config.toml
num_hidden_layers = 25
hidden_size = 384
num_attention_heads = 3
num_key_value_heads = 3
norm = "rmsnorm"
learning_rate = 0.00227
lr_mult_o = 3.0
lr_mult_down = 1.5
lr_head = 0.0111
warmup_steps = 200
schedule = "wsd"
MLP neurons of a small language model. Each row is named by its layer, matrix (gate and up: input weights) and neuron, and shows model dimensions 160-287. Each number is 128 + 32 x the weight over its row's rms, rounded and kept within 0 to 255. A neuron's up and down rows have the sign that makes its largest values positive.
After each neuron's rows, "fires after" lists the tokens most often just before its 100 highest values on Wikipedia text that the model never trained on.

L5.gate654 [186 153 193 120  41 161  78 100 109 110 141  99 140 125  86 107 130  99 148  77 123  99  91 131 149 136 146 126 122 115 125  94 110  58 129 137 135 111 141  98 112 113 145  57 124 207  63 112 127 137 100 195  87 119 116 169  57 158  96 163  96 108 129 132 159 168 151 132 103 150  64  92  85 133 125 136  79 118 170 162  91 102 170 100  69 135 157 143  97 110 116 104 139  98  94 119 118 131 152 128 102 172 129  84 101 117 125 123 122 156 153  92  97  86 135 120  92 210 125  94 162 131 220 157 160 134 102 130]
L5.up654 [209 150 100 124 111 123  68 155 104 130  84  99 149 141 160 108 117 132 139 171  54 160  36  80 105 196 127 127 137 106 199 114 129 123 114 118 134 137 115 190 180 113 124 120 123 190 103 124 103 156 197 160 170 177 121 139 141 140 109 139 122 158 194 157 141 186  85 128 117 131 138 124  78  90 134 130 128 114 125  67  55 141 186 101 135 105 112  86 168 144 120 123 148  87 181 118 153 154 138 178  95 133 159  82 153 129 114 139 157 129  74 137 146 101 130 140 164 145 146 164 122  87 168  76 110 174  90 126]
fires after: " |"

L10.gate202 [159 131 158 158  65  62  48 135 121 130 103 100  93 112 157 146 161 140 139 121 107  99 194 114 155 167 157  91  86 111 164 175 159 118 124  43 146  98 104 146 136 107 183 115 105 148  82  85  93 136 105 181  97 151 137 151 130 102 128 116 143 146 104 211 159 127 119 116 102 131  68 166  88 124 192 143  72 111 115 199 150 100 143 157  70 143 147 109 142 118  97 172 155 128  98  96 137 129 122 109 117 106 177 116 121 134 141 123 155 170 116  93 106 141 155 145 129 164 166 115 120 124 163 132 118 155 101  79]
L10.up202 [106  93 144 170 112 137 117  98 140 108 168 103 108 123  77 136 142 135 114 104  90 116 105 202 160 164 120 165  99  96  99 178 109 158 136 123 165  68 103 154  77 112 127  91 138  88 186 152 114 129 104  99 200 186 106 143 112  97 128 143  64 114  93  66  91 212 103 135  94 103 168 152 138  98 130  98  85  71 141  49 154  78  76  95 164 107 110 158 158 146 139 124 155 115 103 100 133 112  99 104 122 133 120 137 126  80 188 105 106 142  90 131 148  74 146 121 164  40 168 134  99 159 132  81 166 147 131 130]
fires after: " |", "|---|---|"

L11.gate410 [130 169 137 137 151  53  57 129 115 128 169 144 169 164 102 138 155  83  68  86 127 160 172 185 135 193 148 177 162 142 154  79 145 107 112 127 154 120 147 122 101 159 199 124 147 105  83 150  86 113 122 138  56 144 128 142 129 156 125 156 122 164 166  93 115  77 107 123 150  90 138 163 121 165 116 117 154  94  89  82 132 126 131  87 132 159  89 109 130  74 148 111  58  72 120 130 158  78 130 109  67 115 124 120 198 131  87 173  53 108  69 115 100 148 129  97 141 105 112 136 129 144 116 117 121 115 143 107]
L11.up410 [105 152 107 165 180 103 171 120 125 142 125  86 100 117  80 104 120 114 112  62 173 129 157 104 100 154 164 128 101  97 170  79 168  59 146 134 118 105  75 163 134 109 123 138 103 129 145 132 147 171 163 125 116 111 155  63 107  96 112 157 116  80 119 155 132 112 126 126 151  73 148 122 113 145 114 110 179 153  94 128 144 187 208 127  68  77 151 106 127 106  50 120 114  84 174 103 121 129 193  89 144 101 121  86  54 119 132 209  68 113 109 127  89 142 117  99  89  93 102 110 185 114 119  52 144 158 151  75]
fires after: " |", "---|---|---|---|"

L11.gate214 [ 90  97  84 166 111 140  62 119 165 135 120 143 130 114 118 132 173 187 101  95 111 103 120 142 125  69 186 151 135  99 114  96  97 154 110 167  75  78 116  84  90 109  48 155  81 164 100 218  93 153 123 148 135 143  95 150 132 124 129  98 126 120 115  23 103  94 150 162 147 149 138 161 131 123 123 109 142  68 134 145 130 135 118 112 108 160 120 109 129 143 100  70 169 111 153  80 104 145 110 137 151  86 106 115 148 164 131 133  93 116 169 130 142 175 144 145 109 211 124  88 130 106 129  97 160 151 178  91]
L11.up214 [ 64 110 150  87 115 169 152 106  95 132 102 128  51 109 180 170 149 152 158 107 154 176  94 164 114 182  99 136 153  67 111 143 156  45 113 101 123  85 106 113 168 117 173 116 141 118 171 161 201  94 136 138 108 117  77 122 120 185 149 161 146 149 173 167 174 173 132 102 126 135 162  89 166 126 149 119 108 164  90 107  95  94  93  50  87 120 126 121 186 118 188 182  91 155 131 112 123 159  49  88 140 151 133 106 169 145  98 133 179 118 172 160  98 130 110  74 167 174 131 174 111 121 109 110 161 108 156 147]
fires after: "."

L10.gate433 [ 47 167 117  69 206 143 125  92 115  65 137 149 101 164 157 152 116 145  97 147 151 144 130 143 150 116  89 165 164 134 107 126 124 130 161 157 140  96 141 136  88 114 123 133 206 112 154 105  73 115 132 140 129  99  90 159 129  88 132 168  92 132 153  50 132 102 148 149  76 143 162 124  68 104 122 161 149 192 126 157 182  97 164  77  67 135  91  88 114  92 172  57 106  96 128  89 130 172 137 108 147  70  89 178 196 142 170 120 130 117 133 116 209 178 170 158 188 111 102 148 129  95  90 159  86 120 105 130]
L10.up433 [ 88 166 127 119  84 121 157 118 177 173 139 106 115 156 139 117 144 161 138 110 121  82 111 130 125 103 115  67 124 173 160 126 121 138 143 139 140 111 164 138 135 120 144 171  75 132  77  96 176 121  91 136  98 102 121 167 140 138 104  90 135 155 144 102 160 122 122 119  87 138  85 133  84 178  88 147 184 116  62 167 143 135 157 160  76 123 139 128  78 157 100  97 125 156 146 187 136 139 150 131 166 164 100  60  97 166 114 159 127 104  80 137 103 163 135  87 143  97 149 129 146  98 181 101 132  40 140 141]
fires after: " |", " a"

L5.gate668 [132 120 109  38  85 107 136 136 136 194  84 168 112 144 146  98 128 144 123 151 129 148 105 106 132  78 143 123 159  81 164 116 129  50  33 186 187 135 165 151 125 129 155  39  85 166  93 157 146 151 140 136  75 131 112 166 150 150 152 150  54 185 154  75 116 156 131 155 150 182  80 139  70 135  87 112  80 174 119  78 115 127 110 130 107 104 126 161 131 141 112  79 119 121 134 159  93 130 150 128 145 119 142 101 108  67 134  98 104 139 150 142 121 103  44 119 132 121 124 114 129 105 195 176 144 202 130  54]
L5.up668 [ 75 129 100 172 149 108 133 161  88 123 120  49  97  99 144  95  72 108  85 149 125 102  79 141  88 101 131 100 132 150 119  91  97 113  99  96 134 123 204 123 139 114  88 134 150 156  98 187 106 150 136  91 113  91 127 123 213 166 162 163 114  90 130 176 141 109 120 127 108 138  96 144  64 105  85 156 166  79 169  82  79 124 131 157 129 120 113 135 147  92 133 104 129 115 161 125 133 122 162  68 122  82  98 133 128  53 107  72  71 127 104 125 157 125  93 136 157 152  87 114 191 108 167 116 182 126 103 108]
fires after: " |"

L17.gate887 [ 99 162 151  68  87 160 149 127 124 112 112 179 100 138  84 134  73  56  97  82 148 152 102 168 108  91  52 123 155 101 168 123 176 183 137 112 145 141 161 140 101 123  91 113 120 168  75  42 106  87 105 106 227 172 105  96 119  94 116 115 136  67 151 149 131 183 195  92  86 103 106 108 127 123 151 148 123 116 133 119 124 167 110  38 117 158 181  66  79 128 132 122 161 139 171  93 126 114 117 144 177 143 161  75  96 133 128  85 111 138  54 111 191  97 105 188 177  95 160 154 135 148 101 140 165 114  75 121]
L17.up887 [130 130 152  93 115 140 142 143 106 157 123 141 112 130 136 186  76 120  87 112 153 160 144 119 139  91 121 106 152 132 109 163 160 120 101 149 129 103 131 199 136 124 153 126  37 185 109 120 114 119 145  94  99 110 116  81  88  88 193  69 198 101 146 146 135 140 131 127  73 101 111 165 116 129 137  95 179 209  85 156  87 124 163 122 142 119  92 177 121 157 140 123 116 151 126 171 197 110 141  76 159 118 164 121 130 122 168  83 157 125  37 108 170 155 111 114 152 170 117  83 115  92 108 123 134 100  92 185]
fires after: "\n", " 2", " |", " G", " Vol", "|"

L11.gate720 [147 158 108 106  66 128 117 101 136 107 138 140 139 166  87 159 122 148 120 116  77 143 115 171 141 125 136  91  76 131 158  90 118 159 122 151 108 145 138 149 159  94 113 137 118 189 152 163 140 124 133 132 148 126 133 125 189 126 122 149 127  70  77  89 167 143 152 105 106 154 125 149 151 141  54 108 160 124 162 185 117 107 165 213 166 181 144  87 153 171 135 144 116 160 124 140 100 117  78 141 142  55 195 152 126 143 117 150  80 183 135 157 160 127 123 110 100 151 167 152 141  75 122 188 124  87 118 164]
L11.up720 [174 108 114 112  89 126 134 128  62 151 134 122 118 105 182 152 103 131 161  74 110 106 115 177 135 150 140 137 122 108 104 148 112 128 140  96 162 137 104 185 202  72 136 138 135 127 101 140 106 133 128 173  94  97 117 110  89 174 157 121 202 122 100  78 150  89 171 114  91 106 124 100 125 108 202 141 110  95  89 125 167 105 134 113 127 160  68  86 140 130 173 144 121 140  83 109  95 114 135 107 147 128 182 108  96 229 150 131 188 105  89 132 101 169  83 115 174 122  80  97 162  87 121 100 134  45 125 101]
fires after: ".", ",", " where"

L5.gate537 [ 90 136  90 190  83 168 137 206 116 125 131 117  97 125 135 127  98 157 152 111  99 132 100 128 136 126  92 137 133 122 204 134 140 130 130 144 140  88 124  92  65  90 158  88 133 154 102  96  94 164 156 139 102 118 128 160 111 125  98  98 160 116 138 156 109 137 211 135  73  99 107 162 119 162 108 185 109 105 169 153 164 126 157 134 154 127  96 136 197  84 146 112 144 109 130 148 113 150 115 110 123  99 127  86 112  90 109 178 103 153 143 191 104 140 185 163 114 170 137 138  85 101 122 162 149 113 130 103]
L5.up537 [ 76 109 104 123  66 121 127 156 100 105 116 136 181 149 113  80 110 143 131 112 119  94 155 147  88 121 122 149 142 137 149 186 131 209 117 134 107  94  33 191 232 150 142 112 155 173 126 103 128 137 117 128 109 131 126 141 145 167  63 123 147 161 108 190 141  89 117 179 130 121 127  75 102 108 153 114 158 103 134 139 154 140 136 122 106  70  91 100 160 107 112 162 117  97 132 103  93  93 187 130 108 104  77  98 113 124 158 143 159 125 129  96 157 125 123  91 103 138 113 141 120  93 143  95 153 132  97 123]
fires after: " |", " %", " Votes", " "

L16.gate324 [107 127  86 146 154  65 116 151 136 183  99 108 129 136 130 149  95  85 144 145 159 141  88 110 133 156  87 125 136 115 150  88 157  96 137 113 152 132 111 128 110  90 119 112 161 115 136 109 136 152 103 141 129 173 100 117 158 117 102 104  50 137 158 106 146 112 175 152  85  71  97 107 106 125 182 124 120 133  94 174 191  93 100 105 133 115  94 156 185 120 186 105 146 131 118 127 138 168 130  80 155 152 158 199 145 154 198  77 154 131  71  99 158 174 161 147 135 163 169 135 132  52 115 153 111 133 124 133]
L16.up324 [ 64 165  89 137  99 139 131 162 153 183 157 136 165 181 149  97 135 151  63  82 124  72  74 160 102  85 108  86 171 134 138 151 160  74 123 129 148 139  85 177  88 151 117  99 110 184 140 170  58 177 163 151 117 167  99 112 107 150 124 136 131 159 128 105 104 151 120 132 108 156 129 102 159 169 160 155 123 124 163 119 155  63 123 107 146 139 119 189 142 146 166 136 119 165  96 155 156 177 111 153 123 115  98  90  94 151 131 117  97 119 198 146 127 122 152 151 168 188  69 132 116  82  83 137 185 108 150 148]
fires after: " |", " a", " "

L10.gate407 [121 115 141 103  70 114  98 146  40 159  96  69 149 170  85  99 112 188 159 121 174 151 113 208 102 173 105 110 113 110 141  85 131 162 160 132 118 118 141 109 188 144 177 119 117 153  99  90 217  98  96 144  96 146  92 117 170 171 164 130 149 181 154 187  93 132  92  96 164 141  86 141 134 115 173 109 122 167 141  61 136 169 116 160  97 132 103  96 141  93 121 120 193 100  35  70 134 109  91 120 127 143  97 137 159 132 150 139 113 176 119 133 193 142 140  94 140 155  94 118 172 137 181 113 153 180 144 180]
L10.up407 [124 132 113 179 168 134  50 140 117 172 133 150 136 130 139 116  99  86 100 128  83 117 112 108 169 133 141 106 209  90 166 140  66 174  96 133 143 126 148  58 173 143  97 154 147 135 116 133 106  70 157 153 186  92 173 136 123  80 171 125 160  55 119  94 160 121 102  73 102 127 171  78 117 126 150 130 150  64 157  64 108 116 111 155 122 152 110 107 143 140 134 135 169  90 147 159 154 124 129 141 161  97 166 167 101 157 138 128 201 129 171  85  98  91 105 202 168 103 151 150 116 181  97  85 123 193 113 120]
fires after: " |", ";", ")", "\n"

L13.gate808 [112 159 152  84  99 145 146 150 130 173  76 132 119 131 153  94  95 151 162 143  94 142 142  92 141 150 168 112 175 159 122 151 147 130 109 120  24 215  76 105 172  76 119 114 102 163 126 178 166 146 138 126 109 133 148 110 115 137 161 137  80 109 137 137  65 115  83 120 106  90  70 176 144 117 157 109 174 140 106 143 122 127  94 152  66 163 197 189 105 164 103 143 149 169  55 145  85  87 180 155 106  96 121  82  83  92 141 149 138 155 126 116  91 168  97  96 145 122 154 119 198 147 181 178 183 117 101 107]
L13.up808 [131 159 103 131 213 162 114 163  96 141 103 169 100 192 145  85 154 157 145 191 199 133 115 139 159 131 126 160  79  80 122 165  71 191  99  82 168 109 136 164 145 145 156 109 148 111 146 133 105  61 160 111 170 120 158 200 123 152 112 156 145 193 137 179 149 173  99 109 118 158 207 182 163 123 153 107 161 144 102 142 110 126 112 111 140 102 179 105 117 102  89  76 152 126 172 155  96 161 104  74  94 133 126  99 176 162  87  56 154 121 195 131 112 119 163 164 167  94 103 163 128 103 127  93 140 127 140 115]
fires after: " |", ")", " 0;", " 1", " the"